{"num_hidden_layers": 12, "hidden_size": 192, "num_attention_heads": 3, "num_key_value_heads": 1, "head_dim": 64, "intermediate_size": 640, "vocab_size": 5733, "hidden_act": "tanh_gelu", "norm": "layernorm", "norm_place": "pre", "norm_eps": 1e-06, "positions": "learned", "qk_norm": false, "attn_scale": 0.125, "bias": "all", "tie_word_embeddings": true, "parallel_block": false, "init": "normal", "init_std_qkv": 0.0465, "init_std_o": 0.0, "init_std_up": 0.0465, "init_std_down": 0.0, "optimizer": "muon_variant", "learning_rate": 0.00765, "beta1": 0.93, "weight_decay": 0.034, "lr_head": 0.00441, "max_grad_norm": 0.5, "warmup_steps": 200, "schedule": "cos", "final_lr_fraction": 0.0, "batch_tokens": [16384, 32768, 49152], "max_seq_len": 2048, "doc_mask": true, "train_tokens": 170800000, "max_steps": 5707, "dataset": "wikipedia_en"}
MLP neurons of a small language model. Each row is named by its layer, matrix (up: input weights; down: output weights) and neuron, and shows model dimensions 48-111. Each number is 128 + 32 x the weight over its row's rms, rounded and kept within 0 to 255.
After each neuron's rows, "fires in" lists the words (lower case) most often at its 100 highest values on Wikipedia text that the model never trained on. A number after a token or word is its count.

L4.up484 [153  91  87 109 149 181 145 114 142 123 111  79 141  51 111  49  87 137 170 170 151  81 135 126 136 136 157 169  95 124 134  75 144 123 122 173  95 105 125 121 129 131  82 183  81 133 152 106  82 105 165 108 121 177 156 150 137 136 185  98  94 125 110 105]
L4.down484 [108 164 151 104 190 164 142 141  55 167 112 114  76 134 158 172 159  99  87  97  95 113 166 102  92 142 121 135 156 118 139 135  51 135 112 114 159  73 100 133 111  95 187 171  94  93 151 114 143  76 119  91 140 129 149 136  96  91 132 135 155 157 131 105]
fires in: "in" 25, "as" 16, "by" 10, "on" 10, "code" 6

L2.up364 [111 191 137 111 126 161 106 118 140 115 109 123  63  96 120 134 153 154 195 170 127  99 165 129 103  84 125  97 161 129 141 110 165 184 134 124 103 147 161 125  12 155 144 193 115  79 113  28 112  98 164  96 131 227 127  76 133 192 113  87 125 164 154 108]
L2.down364 [130 192  90 127 192 134 141 125 121 116 109 111  50 118 149 112 141 105 139 126 132  76 194 150 107 140 124 124 123 156 137 120 136 148 146 164 151 146 183 153  59 114 131 163 114 105  72  78 123 102 157  92  97 166  76  80 173 150 117 144 141 165 127 105]
fires in: "to" 92, "may" 7

L3.up23 [148 155 166 108 121 128 175 122 145 169 119  98 142  45  96 101 126  89 175 109 173 146 122 116 120 110 166 190 140 137 145 140 174 166 143 144  50 149 171 166  91 111 134 174 125  65 145  62 140 129 128 164 137 153 146 128  93 151 178 122  98 140 134 110]
L3.down23 [110 156 105 149 154 134 155  85 167 142  87 155  99 118 134 134 123  95 136 121 130 117 171 154 159 147 111 122 127 163 124 125 163  89 183 116 181 188 156  91 113  71 155 160 140 124 149  74 161  81 151 102 129  96  72 105 158 145 169 153 125 151 172  84]
fires in: "by" 83, "to" 10, "from" 5

L4.up552 [ 83 115 135 168 107 152 107 125 110 131 155  94 137 172 123 102 111 133 139  75 149 103 118 122 141 162 182 139  78 110 121  84 133 109 180 162  66 136 117 155 150 193 148 108 183 122 154 144 137  66 101  82 155 137 112 219 157 166 135 118 185  90 122 115]
L4.down552 [100 187 144 140 126 118 177  87 116  93 171 112 104  92 140 115  48 162 124 130 169  73  35 117 107  97 174 114 135 118 112 152 136 176 122 125 149 118  62 109  72 124  84 113  96 150 149 102 136  93 109  94 155 124 150 171 146 134 114  97 170 128 153 125]
fires in: "after" 21, "when" 18, "before" 12, "however" 8, "which" 5, "later" 4

L4.up629 [137 138 110 136 115 130  67 109 146  84 109 110 144  64 156 123 127  86  92 169 155 116 171 120 116 109 118 133 166 117 101  74 123 103 175 114 135 146 136  99  94 154 125 111  59 119 120 160 114 120 152 132 111 143  57 106 153 142 179 131 163 136 136  78]
L4.down629 [153  95 108 165 185 124 190  99 118 110 113 156 134 114 121 112 133 135 165 175 112 181 129 202 154 147 123 139  81 118 134 126 175 123 159 182 131 132 131 146  99 111  99 170 150  69 108 109 104 108 113 135 190 137  85 131 129 129 118 143 125 115 122 128]
fires in: "a" 38, "other" 13, "more" 12, "had" 10, "some" 9

L2.up20 [115 147 145 141 122 172  71 120 123 124 131 162 158 120 120 177 137  95 137  87 125  89 130  97 173 194 143 121 111 153 129 134 160 156 166  60  85 133 128 117 190 118 145 132  78  85 168 101 171 103 105 119 147 127 123 174  81 128 125 144 127 132 152 125]
L2.down20 [ 73 140 116 161 108 118 122 105  99 147 106 132 133 151 134 165  80 148 160  94 177 178 140  81 130 107  88 138 109 115 134  85 119 180 110  94 165 183 185 163 161 135 111 120 160 109 138 118 107 129 155 102 143  94 105 166 144 183 150 114 158  24 119  64]
fires in: "before" 25, "since" 20, "until" 13, "later" 7, "after" 5

L3.up297 [151 175  97  54 123 142  56 179 111  70  55 156 187  50 137 108  74 124  91 117  96 166 141 109 118 118 101 133  92 152 158 121 107 129 121 126  98 134 111 124 150 121 138 187 119 160 163 130 125  77 163 136 133 113 117 116 157 126 123 135 121 177 150  78]
L3.down297 [157 184 129  82 114 187 133 110  83  94 110 104 112  97 127 100  82 137  89 143 140 141 131 115 170 171 114 145 141 171 156  80 119 142 185 143 122  97 166 109 145 135 150 117 108 161 134 104 137  90 132  78 156 142 128 132  99 124  95 163 162  64 155  50]
fires in: "out" 20, "up" 16, "down" 10, "along" 6, "hard" 4

L2.up497 [ 99 131 178 124 130 174 112 160 105 139 141 113 180  90 122  97 145 126 169 111 143 123 128 104  81  91 154 163 155 126 149 153  97  92  85 112  57 126 130 182 160 136 151 154 106 124 160 141  96 104 135 158 139 205 122 138 121 135 142 132  87  86 137 101]
L2.down497 [156 151  82 118 135 170  82 144  86 148 101  64 141 150 130 153 134 113 118 137 158 172 144  78 153  95  79 139 174 158 172 148 105  90  76 133  90 140  85 100  92 123 137 131 163 176 158 151 135  71 191 116 120 148 138 132 117  82 185 124  84 202 135  55]
fires in: "out" 40, "up" 14

L4.up63 [163  73 116 162 122 157 167 117 153 136 131 147  98  79  94 131 140  83 120 195 149 119 151 134 168  62 119 169 133 140 145 149 186 129 182 144 142  74 179 158  84 100  87 126  52 127 100 170 108  92 107 104 116 155 112 136 128 118 138  95 102 160 121 134]
L4.down63 [163 125  64  92 162 143 164 134 143 134  84 153 161 134 121  75 142 104 126  91 149 187 116 133 116 187 191 136 152 121 145 151 150 142  80 139 109  61 119 129 150  99 127 183 149 101 112 130 168 177  84 115 121  35 126 140 139 174 169 173  37 129 126 109]
fires in: "a" 43, "with" 7, "had" 7, "under" 5

L4.up423 [149 166 144 196 106 125 121 116 156 142 125 143  97 189 150 126 126 109 117  92  82 104 129 119 125  79 141  88 106 159 106 121 107  96  66 128  83 126 111  84 143  98 193  79 106  74 167 179 140 117 133 130 152 136 125 184 124 105 136 123  81 154  89 106]
L4.down423 [158 101 193 162 125 166 148 180 117 162 178  99 159 135 156  97 118 172 156 162 134  92 124  82 152  94 138  86 146 151 148 105 160 193  67  81 163 203 100  87 146 130 180 159 131 119 152 170  95  73 134 148 164 106 128 161 121 131 114 144  97 135 103 124]
fires in: "from" 43, "until" 11, "since" 5